{
  "n_head": 2,
  "d_mlp": 448,
  "norm_place": "pre",
  "norm_eps": 1e-05,
  "positions": "rope",
  "rope_fraction": 1.0,
  "tie_embeddings": false,
  "init": "normal",
  "init_std_o": 0.00729,
  "lr_mult_down": 0.7,
  "batch_tokens": 32768,
  "doc_mask": false,
  "z_loss": 1e-05
}
MLP neurons of a small language model. Each row is named by its layer, matrix (gate and up: input weights; down: output weights) and neuron, and shows model dimensions 32-159. Each number is 128 + 32 x the weight over its row's rms, rounded and kept within 0 to 255. Numbers have three digits each. A neuron's up and down rows have the sign that makes its largest values positive.
After each neuron's rows, "fires in" lists the words (lower case) most often at its 100 highest values on Wikipedia text that the model never trained on.

L13.gate36:080116152160070137133074164157104139130099170115180168137116126148184112094176134125112141156119128160136143146131140065222127160120179098113131105118119130116072146165091115137156191147104133137144125097130108037126119111085142143127097066177130109065152133122145079110080091111122176138083186069133138099098135068065128126149160160120125085079123122120133088084193166128110168094127
L13.up36:122113164088155133163076157122096073158111101126188121151110101165119137095109143161140108140139092041124148163172133191108154137064212135128143105119167101128121054081104101064125124040104145115151116093113132162146097175146144093115135162172113114163079164130145136132128143144123135145098116140114109156166103167046142164115065150126178140086110160173121112129120162137109146096126
L13.down36:137105083105170120091119105164125124119104140097153104104186130143018072148181120173164164145188147104145184118157120169099100155122151116155181109133116043154093086129091073099162152078160158118133106107133134199154135082109117146188147151121108159124096127142143153088160147106183079175138209133132164148105126121084083100152133129125135069119105131145142125123090107139120142088178
fires in: "he", "she"

L8.gate420:166118123100097093167156091159143121190082121115136165104124163132147160135099124100091106107039154096113121103107077118156129128112173099095150089156112123098087165094137126144131117148120064072105090156097132144164157108103117110101143076129111101195055083122112126090134110151139198119109134139118102072105148104102095145111144122134099185121092122088144068118110151050139200150100
L8.up420:174175077172192132155111069075166152159179089107111197125158084111099156089101167161071091128127123116133154141151129103156106122109116117103109141123129120111146057149046075062093134073068150122108097136125160141143109159114167155128139119147166186128117175127156135138118151172053141124127117098194114089130134105069143114134172126120151140103141099190114101108084059123139135182104
L8.down420:127155111108102166149111154136052156047149134123102150115184138120093124163142125181131098119085131133144162152119122115050117047131146105184160117133120137115148135152088135113108102124058150085121121116164119103164128128168173115154145124070134077123135165145086121087129112090181135162116155155105110121103177111172142108152170097076084159179114127087130124139087099115085029116136
fires in: "as", "u", "she", "time", "he", "then"

L3.gate401:159161108051183134122152112187129086152150079149075149104119086142140134120156167161110089085136160171123137183155106125117116131193154063161100135089149049119107098123131105124146102139072143154051136180130166153120151127173166128126132148145122153140135154137086128118134097135130097178082154180155120109060119168140136058114107128116123089146102114211118133080098189141166085148163
L3.up401:171105128088146118064127076153082138121132052112127124102136175144125161152115092172116111104154115167138125117174133144127181093116075165136106112073171118090119096138135144149096117138117166059125144080176117100132123120101138153069090162152097137151157064133130167154174107133150094106098144179136146110162141148153193170130163130140090145136165077150133165113132116180148094129134
L3.down401:130187105096186167135113099159120140142145121136146196141113120141151073126168172114096111132096171084110168131105092172181092110141157059175120123114138131108111130174117087109144119130094104167144060174137140175118180148086203140122125155077111168087136198103143096136165100171120151180108113091143131144169121115184104130167154079120134135104145078118110131104084136113195106088140
fires in: "south", "west", "east", "north", "northwest"

L5.gate201:128093123161167102121097148083085142126083102153059124135192091089141102114110160110141127144114125106043128090150140096153133121160151145158136167167152168147188112164123161085201115071062123127054164090123108171107111130086084111099119105127100152126106115180157126110118119096097155192147106149071126125186109147149141153155110158123117092132131138177071210164125115114112129124119
L5.up201:093078126146171057160125151163150125148118124191056106107106136113157097158118116106128129215134165102106161142091149077173119126202163128137124111147148188113112132139123135103162121088116135147129099091132145213126147113134136078108124096084130146170163188110129095148086114095116146148211100157069117090150147107129151154175129154079090143107137106112121158122100119113109103105159
L5.down201:159149097131194123144168089112154162120117105121130079129111098096151154106117124057131179140145144153097131165110136159132177154099140177107154103095163131188154127135148114049089101108107159151096209092116142205146100138093149096159120155090186146096171100144142082136114103126075111145172046169100124118176112139161138170164198151175096130118074163144147138184090148128126131131121
fires in: "of", "natural", "bronze", "gold", "economic", "sexual"

L8.gate211:127129114174108119147160114114135112153145151178080130122154118117095155184183168086109123134157149111156143181122075167121166147156130154111111109090114115070113138107062112099080167086109102191117146111120169079105087110131141156136175085135179160162125136067173121080157098061065203145104113152138149133192195109051153145143116134159125120100123140122179138078134144074122122127149
L8.up211:146167115197131117185151061083114126125031119151093112115167113181123086110179170162127152126151192127144181136120131164103073104162172130132100178116140151144145167125139163116087121116134095132196170118098171057108114129168086133105166078126132113119180114119172130144138152089108104077096128189153146148151161115103111115154182109106068129104126131129101082085158153157089091103132
L8.down211:140144134173137081174064083090172099118131137149122124152120224118124142172112120156127073146093146101117119072144097172136139137166156122149110168145167131115086161137091127162117135100103087156097104073116135111151149143122123194119123122143177151105089126095093126125111108078096178045124157127141124140123198072132119139136139118152137133115165138158069085104138093136084174173157
fires in: "the", "new"

L3.gate19:113087094101094130141087097096116127090154128175101166181081154103184160140175097189171136117106148109146113105074135116145104064108124129113164127162129094104112133170173172130120065157069104204064210177098146115138079092093132067099108110068114188160128148107145167147175071124118103173137141122116151141139139118068145099101150113127111144109076121163127165121118108151172128155086
L3.up19:162132127198093139155184125097135161108165163145138186144124138158135159199186110122179200115154131069090088142068059103091123095188104088159106077128111118109079138152102101096113080139116097152132089151172113148140069108140102107088165151121097162141141106125089135173132087171114045169131089123135105122163121093098162133171115173150166127094081082188130135174118184127117102107111
L3.down19:120192119136084093067147156127156145100184124151081124141064131141120105154139118128091141128132200124073140137080087110141122105146196143052145150165122173129124140125130187139132088133034100134127149137156108107148116110054095106135193128126121113126179175134154166148109152153145118172135118141124135139159150146098038120146120164111049147092119134144136105136129157139150193140111
fires in: "however", "though", "while", "although", "yet", "thus"

L13.gate233:117126140162097125120071134159140119149100106179148103120144116109127154128156115121072124121142171087185187186123035142178060119116139055144134144151104148120122054083120192118110104095122084138116183150053091144122105120119165120117074094075158174146101096143171157064160117155159139142157069121120186166151127110164143109093156151189084161101169146116121114126126123114105116172165
L13.up233:123154097120141094143134093174081166160098155157146177129168112116100091068109132146137120080146166148111129160134135149123051077109118087121133138110157138131140155076144147117121081146151139160150176165136145168126075070137125174049099144102130137113145054123106168146110144143128097057155089084154066112142078092073135120138132176117071171101131105139083153116143123068111148153133
L13.down233:139145125104155139140075095141158206106117170191151106150142072094131133117183164124222143135163132156108146132072125149127165127181111121170124177116088139142076164123098152112132083170092072098200138176137099164147168103202161150134122135089153131073136113117101124161105140177165088127133078076168115139125143123091081099111165080108066129165165100097127088139091090164114089144114
fires in: "the", "star"

L4.gate85:140138151082145086128143144081109061168115116093134127150144178168104160163089071141089111135156123140116024090107138156167135131171175208109135127043173114103097088152177143128105156146120138090160097152164110112125106130109062118151151099129137098106106206172147162104115170123132165161121125090077123211168133057156109105130093159090098083145133133123151098156121089178090158112150
L4.up85:164134147115186122118191144118138072112117152133133160179188128152181110128149075134054111138117151115053104080096136141155143130153136184119070155109191089159180156149145103159154127098135178117074121077102110144144112190134129166113141147093143104103067134143127166105100115065141159112130129104128107187145155092100161118164111148115144116130163136105103135170132090204049172131142
L4.down85:166134146086185124136191156070136095169109105102105121166107130133153113143132118060098124098123109147105013110119164173109191101161130179083122145087165072132126086128121146121080147155118148114195112143185106103133132117149104111145172056129142094092136111157122146139101175082095128158099126148138158187158130093128157120148122188137134116134105149144117101150163056144121131093073
fires in: "term", "name", "von", "website", "www", "names"

L10.gate441:087133113107171153151068178150149133179171166107152062115151138108076121129153116109120124112075111144173146120077117165096177139126151136058143086135124097188148144107152082100086134125144061108138124148075165128101178132131201156138123178131149172135114117118155112155111137147109169187124038145192064129146078133117145148104151095133138051120180128108171071059143069140150120134141
L10.up441:120127115152159113170116145118180119162184192149130119113148128140086127163120130111159136195054085187103123165114144116199142169151214080107121161142171124169097143119103128143117135122109182115037111108150139160145112112126141132181136140132156083147118138130137178149176138140124226183136160211147154190082111120102160151122159123135100168172101163096140148166120139099181159155130
L10.down441:108156163120106143160145135141143071107120099107138147166122151130190216114121101141086140116112097106158123103124096165039140047147080115158131077108151133089180112171098105165139076098148106130191114086130121149120112154175156119125125128183133194184181128120068105096112117174119118055105100100147100087172156157097131142173098082112125126121113126160179117094127156130143073097094
fires in: "the", "a", "of", "to", "s"

L10.gate280:105119125099205121146109162158106080172111110147152130113124157105155064163133152105043118165143147111109110124184136144121145067094107236132183116098122119150143087124135162107109080153143114154114124134122103115200068176100111128148155149084078121149163177173144096160122134078113134124078138146185140143140125176127155137091145101145130049149194119110096143131119146121162077082045
L10.up280:138108118183121122116179163139127135159112143161101095120169093159125110102122176081153111216120170096121176112161140141160086129135168150124102200130102215134140142134149208107145103162132141103073088139159141098103189149167118190123231113136180084114139140080168102129183109086128168117143113120139080158125117120121118110088115169107131143081135121139113141158051170109166119145116
L10.down280:135154087072194152139119149117092132123088145099154144106099158120107198093184154161104117114055154164144126125086082091118115135116134072149160115108118146154049149137167119127104099091139136162158131077152109140107119127152171117041098113105186120135132109083053120114156115140034111135081060136119080161183118135109160078129165135063099183122149124133129144161153127189149096147123
fires in: "one", "some", "last", "each", "part"

L11.gate22:110124189176182116150140149156130095134119237167130174088147134157137152168105194097109185162143107144174094113105100070147105116107068125101118158159156081098118110133104133106179134090179148144176140143115143127060105090153141205126109074129099131144147111101132102092112174147165132108109084146122143144119064103100156107078147153124100088119043134099149099155147118131163080125144
L11.up22:118136123175152100125131102148145099165114151159156173119121123183098036097140152060108159154172101145182125121119073091147156097160110196106120114158104100073160147147131112089143158143081116158148057110150080125121101119115087184076133105113086132170053075128125140103138133136181157170073088091168150160131138147086145109102161163098112094158135098189146113106152137145158087037083
L11.down22:128114125114203169137104093168127123079125150148121124086112117094138144172102120107084128077154192126131149148126063126103174154174098117094118156094142151088121124125177147098088122124140122099091099113087125053118122086175092137118156107052205141157087129070065080113100128162142087128140007129120122110169106156123096100101120114121129151141159105107144121090134153149219127147115
fires in: "the", "no", "s", "a", "his", "their"

L13.gate177:115133173107097136114129160110102132161128140093134044132094071191050133161150120086160096140104113166129097138149118084142134129136104125118177118163058112150093103088136200054153113093105149157132165097128118128095118131143137141103149143093223077110138117111116120144144157099112126185059112171118135119176150171160150114093152124156168114148153123091127072124083082179129111083100
L13.up177:120120127134134094147142112090084070136143088113155176132124194165086126141160126120166092139108154145111094099113177130110079107037095152128145108096157103114137157128117123151141172143104115079143077128110098029121137146121110150185196095093135094143093118133152050142126056112090154104149067149141151055109082134141143058143117103155073113128132108131150131065165101091084138180163
L13.down177:089140117130154139138090096127127134138141097084206125183124088145109173114145158117150114097162186165092085106071107123098141152129205130165197104101079137123137138113182132135142105124142120155117120144178125115104109149148130172154139187134184173077206076087137135061101119144134179138117133136116100166203116118186066070134088101099156130129118126114112080122188094090158133104132
fires in: "to", "of", "for", "in"

L5.gate119:091128109125102161165153137064099116142093162152189119125096135171143115150101136128097132107157056188099137162176109086163125094141137183154149163115100100147119103169126134179146135134119120115063149143130109129117161103154068108151132107114102073204093160092120147172161069127074127137094093113133146134117151145082210094113136118104197125111113156183146083164125134085216178096118
L5.up119:168127102169129121125133169037078151124138193124149089139079131168174094131157133154150152145147115103112137093123177126223137104137229133158110112102105093085099087169118124135157115176136146129140144168153123098078137145164072095151112124098161100140106129157110130112136071114066130142097140067149129120101124200124200148137128152089132142102114127223128121116158095150138144121121
L5.down119:133143150129170141139159095068126183134102142171127111129105093170141086143123132146115144087108149156121137142126163116134147110184140148178177102108071108134079128129160122138201107131100139113090145113107082117143161099151097157121135192086161121173112122096097193221191139101141161153082138143136112103155153099135146120079118058105176118112122109112115096193111102123207109139147
fires in: "around", "about", "far", "approximately", "over", "much"

L12.gate442:143127150141140170050112137106155121221168081102130101111100140115186127147175139083131123224158133122136045169165141138127142137107154148113165121161119084111069084131160136129151116111086126113076132171140117122133102144098090106109120176092163167127149160179105120134102089160166142127128144083114137146089090081099145176074125117106073089114115136069112175118147171143176129056119
L12.up442:150055134179169136064156111118127114151127183145100122080166182088149133094162141109120199142155141135177131181113104124112137139157142114202138123114136138094146118097125107106091119131055117133126171134142129100087091117125125149126153108139153083114163129078113134102064174104108084093098135166136184086070119087108096133061146133109085062103148117053104112124165200182130143109151
L12.down442:110133161088128144141132134111104143171136096065150125112183151148052125126132125085126116158081115143143079134130117205128130139087152119118175158184177123129114108154121125143053124169101113120106164121150147133107147145161084112109152123145112122129184182093151135122173072134102149183113068114105150170152064112074079138134078121115136131149168091045171130169091187204100087118099
fires in: "an"

L10.gate287:126135145170103124158124097131161157192135158146120076092159153070122153154129137110124162130078075128139161132121074099196184169149126088184092128098173138109128170090107111150143159132121128105126140078048096197112102115168134139153124137154132125125119106063115152103163165156106113154146114178147115161099152142130184146119114094112158111150104144063097120191100075110127112148083
L10.up287:096152118196174176181105114145173098093114158139101183105138166155131169153137133100092162100157086157116112109144122105129144113153144089062137181104203092128152121146111099146139089138144118117080093117120112052080123105137179110100117127096122090138078165111137118190149142094070106138142121174119185070133076124110187145114161164075094133122096105181188122121106107192166120129180
L10.down287:136148128122162114114094155110126112137141134153105122128117086071085106128202115095173134094089144160112126177074169135176208105135170165101042148158150107135141145087143177134187118157159146121083139105090106064092120110146175159174132138140102174179137164084106099144129169181199124094098037140136129164137122126090135167164130080140172130084166161150106173135127120140160113156083
fires in: "the", "their", "his", "s"

L13.gate208:094132212147130128157086165120106141136092183181129117168108218082110095161139121140113102135171131112121101153111108126137127161126130080173140126142119094102111163100128188153177147127126141146177126146104107128126122162078174122082151078185143045127095062106133194108127161138080143126147150068150126114149107105086179162119142139133128087121119120155111177103165139178185121073074
L13.up208:112133148103103172120115151110170124103075117092090117181120136123115070164052136194148110088150181099118148130190035123070149090209193115172105091113141073111088084109121121167149119137156125154142097142078136076146152147151124074134141102144139102143149039143127079117109124129147124147131101140189180161177105167128091171151109160112125155174139122120096125160149191121086122126142
L13.down208:104102142108050042107142132070136120082118107182114076158156096075178160175104087138144105127080187115162111171156129149114148137152074135163137109113151105115122140185118141135115059119155109139111124079092173155122135115154124044128096087134130049122134145148118118117092105148130137041117092126128138161137109148138051144137094119137169150110114127077107128210137165110054112154114
fires in: "is", "was", "be", "are", "re"

L12.gate14:121140097157115135083158097194136094109109164114110170121091115109090132154121177033115182194139108085145074125130119091151117109135118123097157096141050151093071112158116164130111093054115176049094127134085139089076110132129133100190144081155131155155146124160139151085114164121139133145078143124149136160117089112162168168170101128129146159127163113116134119138137119051088219121149
L12.up14:158163046150158060130124137119139195156154154125143053088114120150175149143115155107114192149109117163112107105101124080139165133165121062114168124186139060115089122157121103094181120100092182101118121195160134191128151184104108139155139089151145095097073131153082131125109161140090110129105123068186140114144085120058122182159129086113139123118161135167108118161105117082146140177111
L12.down14:089114135113135146143121187121140099159130112095139143113175112172159132109137120150135165112160108180119203118076119123172149143096166118060041091122190101179137124186123134116115127195085123106102125173158136199137131182112136116143094114103137165148133154083080092117145170133139164142138142109128101134204106138163166096144117120164111215154101202065105126169118080071162104148153
fires in: "that", "who", "and", "which"

L8.gate284:110128087104142159139080185118138047130143133135173128100107136134191120180162095137101140133115058079154137117160104137158092106103112125133096115098185078101081120155134200133115091129143107108098095139142121113144091219103148125159079127155143140121081127131091092060113088123120074150156119139176146177096114086115169097147117142078186099068137126125107157142085116136205118103096
L8.up284:135104061160136142135128117115160091202153128143143175138131123157142182207130100143128130110068110130156155146136116159146155155100104117155154126123115121154085102174115193172157136137109073100095035172138106150153102116172167159122110135098166091109115113177100073098094074118130134061128148116106156148059096127163115156182142091112107067128114113072127134144097120137149105119099
L8.down284:132155151122226157096131109104094102168122143119152113087125125151127141094106133183083149117160188166109146142127094086085156141143102110123175113121155078136098129088124100160123123158136185107137090102131131163157120115068122175143173090131212097118122181100182107127142137137184132152152193145125129124096056142164120123028091118110099098157044152097154201166139155114188083108107
fires in: "one", "a", "each", "an", "every", "is"

L8.gate141:082138076125078157130129121135175171185106085151150131092078170132136131094156174078166178137145104135131090145075129098143145124120130169078128071157104134133146145143097105173113175134160135089186153168119184102131040084102114134116142139101162107097105174150128157157127131163118115131111130175159165150091105143134129081062130155070152147121117150118142178077128161131150168099120
L8.up141:123099150119164158138138126138157142139135134131137127078162085162151129099102087089099193172133110149149139090198154093108141154148132116061126136084141146132101089140163085179145079157063138089113130132143090116066075082141089150126146120140117162185097121131062051111159155121127143065081143163160210146127073131161166175108122132129042130153129104099105133175156131105147095115129
L8.down141:070087107103108151127146139132126191133146143144124137048189089126149123129099089076152109154155126202126102116126106170130205127085086147075127177081171136130151133161169107111100096195179092142126118160111135122122144141175130127124133154143149083144082119136072095104106179107138085087136138116107176189096098098138127212110102185076125139145160144151064152124121145088155091097124
fires in: "an", "a"

L13.gate221:089105117076094092105136152106118097152144106186107132155090057085086098097117138069103114120135127077119137171107112183214123140171160110152134151143086124134134139101153107117128081145150122116124182154059152086147104100086115073061140105100175134120122160180125134089179069084149099105134035108046150115142093111112149136116120152127086070142129129089131188145143147142197137139095
L13.up221:120089102132111082199172121168106064152128152134167156117144192126148108160132191104121147109137126121127109142146078157103180081109123137164149150153052115124132183153120142074144222143198145123141154141103081133111121124115077058154133181163112156066128142051119161160108107126120099112130130085144115182125131138127119101174175123117107119117152076104105138154164140128140129147138
L13.down221:140146149092137118082138164113171173091096213108062154131126104073154120150137085082191100112181077127156171161156115131120122058153132148106123139084066129088155098149178151100124158090136138141127162120139159081152134110135072109105135131078138097121133121168139155178092159075148073078152067077099065108137141159090103091108107145182142106150112154082134110131155139144137119107143
fires in: "the", "part"

L8.gate82:112089134078143135101110080067159133139109088173125128113141036139121060138136116118084112211059146119121158149144157139084139107097132074104156172149066128126107130082176145113171097087128109059088106138072079130119163148108115185111146119084140099094095076134058072177151099101091100160152129141095121097100121145085147142120134146141108126129128124118139171091136106123128118136110
L8.up82:124113159146177133131144162121160093202174146137154162102119139109125100127132175088156086203057141131091140100077100050140191139150104129129184095132159106184059124141189167154087052150143124127145145128129107082133126056156120121093141129146209125148137157101153152102145083160090097117132091172088112167117136154121153086093093093172170113106166131126129097087102146101105111135194
L8.down82:139164137131142109112130169165118116123117148128102121138130135117051176082160106134142142150161196114129069116125115109132152111144110118154159158098154130131119106169188128130126113089126188140166194120196148141140154143134206109080119074122185149151178151127192162068143154158088136079176137114152151112112123097123132103120173091085130149063125182165131054159094150135107138151142
fires in: "a", "most", "so", "one", "many", "some"

L3.gate330:135096104142145098132128127106110155125182050093144119176119093136132125146089088150135093121109153185061096132109141144133136113076184155154108126170115149132174137138118095123150112155156130143123143099120067202126115086204098126097100113126097135094060102161151066212105182126108084103145137063154106139111099093114143107135091096159123208150081181085185111164124152134188094095074
L3.up330:067154115134142106062127153118115128093103116097117086135177120128182144186139154115147135131124173145101090101170096099133149129092124131136084127151144137192118140184145148106169081181114128097181114115148067127105130116184074185123106082118122119169053134127112067166091159146165110127160142111158112196092187068100188159133100107120179140123188169173103138110034114086148148075133
L3.down330:136119127133135164085136175094085131110131100091138122156155142106137137210059095145189126151157200104122098108116139082102120122075094165170086096179089095183143086141128152131177100144076132109144148169146069156116134102201100156089097103164110171103061117174074075149124148164132145111132142128172123161099166105064149154171121095122189173086101160137173138139096108093153125107098
fires in: "years", "small", "upper", "lower", "relatively", "affected"

L11.gate360:112101147092150140136126106121151093125123136172120147129136126072194148181100111129096172120150087051120118148144094171110125126142093053162163121091145128111071141073157190154142069100137089171213143123166132131085110103086147149110117127101087091129113114129130115146186127096106126099076151108120207130078055121112136138173136092146105169091138125155134144092087149147173065083154
L11.up360:114093158096111113127141149107130140081134136181072120141076178162127129173037116140126127121119175061158114131067122148161153140130110091125113197127097153078125080180156110184181125122136143093082106084151171112158134138113167117144111085140160117150100102138119159085139129082151116089166130132073181145138115165122108109217123119074074128145133095193110093176199145103196129130186
L11.down360:111116123076141145093075159092125098112122140148154143135104119117152177136132074126120122141132113132127201164137159084115100158180098127158138114114048121110099142122167142138105074149135064077114109146093100181143145077147098188148153122124035148157170110109103142150123206154151120150087187158102112095164109165164121111131138094183140193132091168128142089105151132076156118083078
fires in: "was", "were", "are", "is", "been", "being"

L2.gate59:156132117137113175104168121104143172114099155190045172138151121178205141107113110094139161117113154105133162162158163189107083102076144147142132110152062094166116072142151115138139115147131149076177163110099106084109105082113091092151133190130152038188124123101202179123138095072068100155100202092131143113137135096174146130186092112099130152105107114138116134164143123108133106099181
L2.up59:137135118172137144148156102051145186113119122211070169114076096179207076079122111079177157097112121169095105142187158164140093108093172125128064139132107114141135075161114124194156117133116138106129151132060110132115108081124121093164141135121147045131087068089164180102160095076093106114153123090149163097114089138165134133123121126147143156090125188098172119159129077086159132088181
L2.down59:140134170150174148116143106129119183141103128171077094106127089135151114107142137101155157114118137147133157174160180163121083078088117125126124063162111098193139048131123127163194118148118110098175142162122087129107096095105106079176160156085202114225128074104153148146142115110071094129082166116152110056135130172171182089147109100118164169113091125096175123167090175127136175114171
fires in: "about", "around", "approximately"

L5.gate99:142120132106088117107091106103137155109148153207076117096133142108104134153153122128076154151232145103105135107174088098098130118098133099134071122109111123081072112082139153135133129105149080116122124177125116129112126103084107128137101124159175204118132154076110154098100101180086079152133055163098079102173129135120141081151113102158128117088067088114074133116226181160084129134115
L5.up99:131117084075160112133125180106118146147107131132162131147074179106158142167154119197138140126102150159137191153147111123113078113146133115147057104098113140104081186179147158137143090138115114139038056122183133147127155142089153179160184133099114117154144150118124181109133125165136091196090034109126171170208181139042140143115148156117129094209122132156132113101139145109098129140134
L5.down99:121144161123121056099129150121167164107151081074062096162099127112128152150097071073141125123116174142157110092153146137168087123152134109108125122142123165125076112129241165064069142131093097145103125108126134134164136106127122104128203142132075169120164157126114156161091148110203087150118137140162110159205143171126124158169095125099125160113095077131131116123103151119145111153116
fires in: "but", "while", "although", "though"

L2.gate422:134126133153123148154151124087120138139093084205144112103114115121104133130092113112131171149111106152105074113152110097135175103177141144187145169118100143133160192134085136175129138137134132089177158100099097171053125147155093167097134104122119164190111167075117097148120057131134117105164156106156098165062152179148169145132095127124150118136135134233088147139089148117206057155102
L2.up422:146122128175117160161156141107121151130177117144151109073106112107160163128137118110117137121116112132097119095127140147167161094162121118154170104151135087153102129202154096163107164151127134174144171116141144125109118074143135091079129129090156186123139131063116093166127125100184111195123174068181141181090132145133145125148060128134182088098183162228095150116075116102167041131188
L2.down422:119190147158137175156109086114109152186170149126190143104101060175119137149126139073162124091150166127130142127087119089157161120098112136122107072115152106173117182139171133173155109136106131167135131104138147179103097109129135137023165141123149166167146154084115127180181090142104151136130135081151127118050146135112097139116096154132176169127160131216120167132063111135195101104162
fires in: "high", "small", "middle", "low", "lower", "wide"

L5.gate51:144064077177179117148122129156158163130114126127098120148080066129093131138130134159127127123164140175144115118104158108107077162152092085152107137152120168125164117075130146114135205139127098064151131104113103148079070183129129162111064129131170109169077177123141160081145151156156162095163101190059145098140086034181111094175151127094136145112120142098076117114103109091102100152139
L5.up51:078106085151165131191133091203154126166098146071126114137123110139105151169133140115069124155083116124158117128139172168104150148176136122140107141132143167112162127129139126095166182120108111155201198120113115070055081177153147141131083094121085157144102112153148172101105121118062196103128116197109096123159159088126076132160137115073175180129069124145120178088101120140160115180176
L5.down51:075119180086157155083192179148117168128197134138131091131142139109111159155132192116116123150114181166119145102092119129120091104127142163121110160164134195148134080149147104095068184111163224116166158213079101170181136153082121109155141108123164167148149133124116131082142194110142110122138100154154085135216156120123090133150113125070122146093114212113105129132081108135135166156101
fires in: "of", "designed", "population", "directed"

L11.gate23:191098154186148137150127119130142106210148132152086100061128079127120160118116127104198137131119146141110108055110151116108161107128095113071105160164112065149086105110118087147136124128129165124201080104140093095163126139131167176185128128183127156059116121148146106108073128110169144087132102155122149139153134130154147191109155171145143151140093146127133128145125111116117096117158
L11.up23:131146150131193135090108116141163106139135127135138120150076096151123076147080183142129150159102185119128092181132138143120181132164145116170125104159137056120137134107131108184096088122147154162146131187127116109131141144120139127164139060150203122116032174132111090141119073140130112112097193103119147164165114100161194123089118161097163131116118084147137108082140111087135171123106
L11.down23:085088098072172149154121111145061124071124152164132104100113091167143119064099157198114096103125099073151107126150180165141098085150129132102096158103128143126168112157138114095119131078130181145160137133089097145042114102130121137147105136198121148086112127167130112179154168111162111112128116101123085141101174195145021115100179137134097095106159138182126095162092077120114177152112
fires in: "a", "who"

L10.gate164:205147169115155114105095186128193121165104136132120141062143089117088095124153134127154172109056125116152201140073119139089143117121102120129106084120190124137152114105114156153165095125151097065185138083107108109096142134146188195102144097166152117123145103139175146087177123099091120098142130176132138148097107131165162156071107174099125082127103085103161188132079141119082114115120
L10.up164:140171120125156174154099107125148170165089101143211138152124094132163102139116142141098115112173085153115091132123118153101094145153156135100142123103114064052099118150093101132183103067093167160112143159116154138171102154169120141123144138102150160161031052054132144069122131079164118123159112173197187147162107159142156116122073150101087127054140141149179126131165111146120130157095
L10.down164:134185145113220099102146122150114154120162153115117172109148155106130146076131094092113145088147154134191138130091130161120187046123128075126085105134135103159091143131089175110130094115157147134134089153094112179123083093115185185161115174102132119152166133201153159133148121116093096093121053156173119150088122178132157104099154142117074198121116125145140060148178135114069145156119
fires in: "a", "american", "every"

L10.gate381:187119102125054173153100133101115148101101152124080139200118139138127155156134125145103097080124113117099136136141073120149145148104116121128173113165160122136140073194050099092141135082083097072147089138109098110092106108131084118131116163120143066170101112152127107139092111041114109167084101140087167162164144170123094166149122105136193131144182081185148117154129122118170118060178
L10.up381:120131135156179163125135151128122125089119155149166162129168130192081127142148128167128136078107080136138146099115131113091118152118120125134145118183165083119064115118062147122094087136096111112109094090125131049181195097151109166098166118157178130097107112125063083109122112119136144155044085168168102136108165172074123205102148044114108081132156034120186129129160084086135142106126
L10.down381:137127128098069137087138144163118113135143114126120131121179107116032141076157159119146067038129111164100122143044174103135137207087157135155188092108098076137067148075185102114142115137134137089159167137163106129192138173154124150184120146115133168125125095128078115119113105091150104141090189157178073133084090150093098170141112062150103134118170113094071050118128135093161091127128
fires in: "of", "for", "age", "december"

L3.gate353:145080159129183152088113104177173141176149177151113136122144113094122127119235153173140091138148126124140115097171158100171126093153166142089117122131105194120109112139084181172073108098164105128100202168151139090117042160111134104121121058131133159140142185147146148134143123140089126115100136172136173147127080143133153126051148146162084129154149129128144132098068113160134097093131
L3.up353:147111096114169131124149091096148129134154208081145088134104149130164134159123163150139131142173131148092127090190106074149134115104173094110148070091135147087121123136120173167112166086050094110151080051131054130094126125123107126133138086174095116153085104196142176104194155091156149124150099110133133110140071105134159127115127050121141162140167086123132121136116111075149196087103
L3.down353:189146211197245113111081101119174126163202195126130163141121093116149133137121169105126149140101159119144109123147148152131184141158173137069121117098154197143065154132137175127093148097120161136091131155135118125119065119077138115059126171127131112101167137149141120109068102137090125142138113123117171133144089135136115139110135198192092159148114141134118143144102131121148140124156
fires in: "an", "anion"

L2.gate401:181145114175170085172119124122086117130133140105157157147141174170156119118136101123118177090124152108154105117086119171162121121186161125108149133148117130139112119122109122139141148075101124176172158082132126113129166110063115126133138151165108138173146156118121122193085111126087137124164067110098113070192124086140122154158066137198174062077146139120075124134145127102182092117197
L2.up401:168131086114089123107143101110110139096114139122134132150149110168163127119185127139121151146118148101150044124126168171141130120181179121120135102141115188136125163094139141115102097083113111194128116110155095133123141078065131082132113122161137142163162168088126115184079079094110111098170095100089171135172123081147112212134109136123190065134124128142047112171161131121180054165138
L2.down401:193128102156121126148161113138086154141132142101144172171128098144164091106170152109101126116173110069128108138147139163120113127168109118108135124159148130141127168110142147123114149085074130217145165077174053104120136134084145120127136130134114184149162153150116088130075083095115096062187027113087155091148170106127112136156126150168130071138137081120042126149186122132155095147177
fires in: "bronze", "film", "gold", "cultural", "artistic", "valar"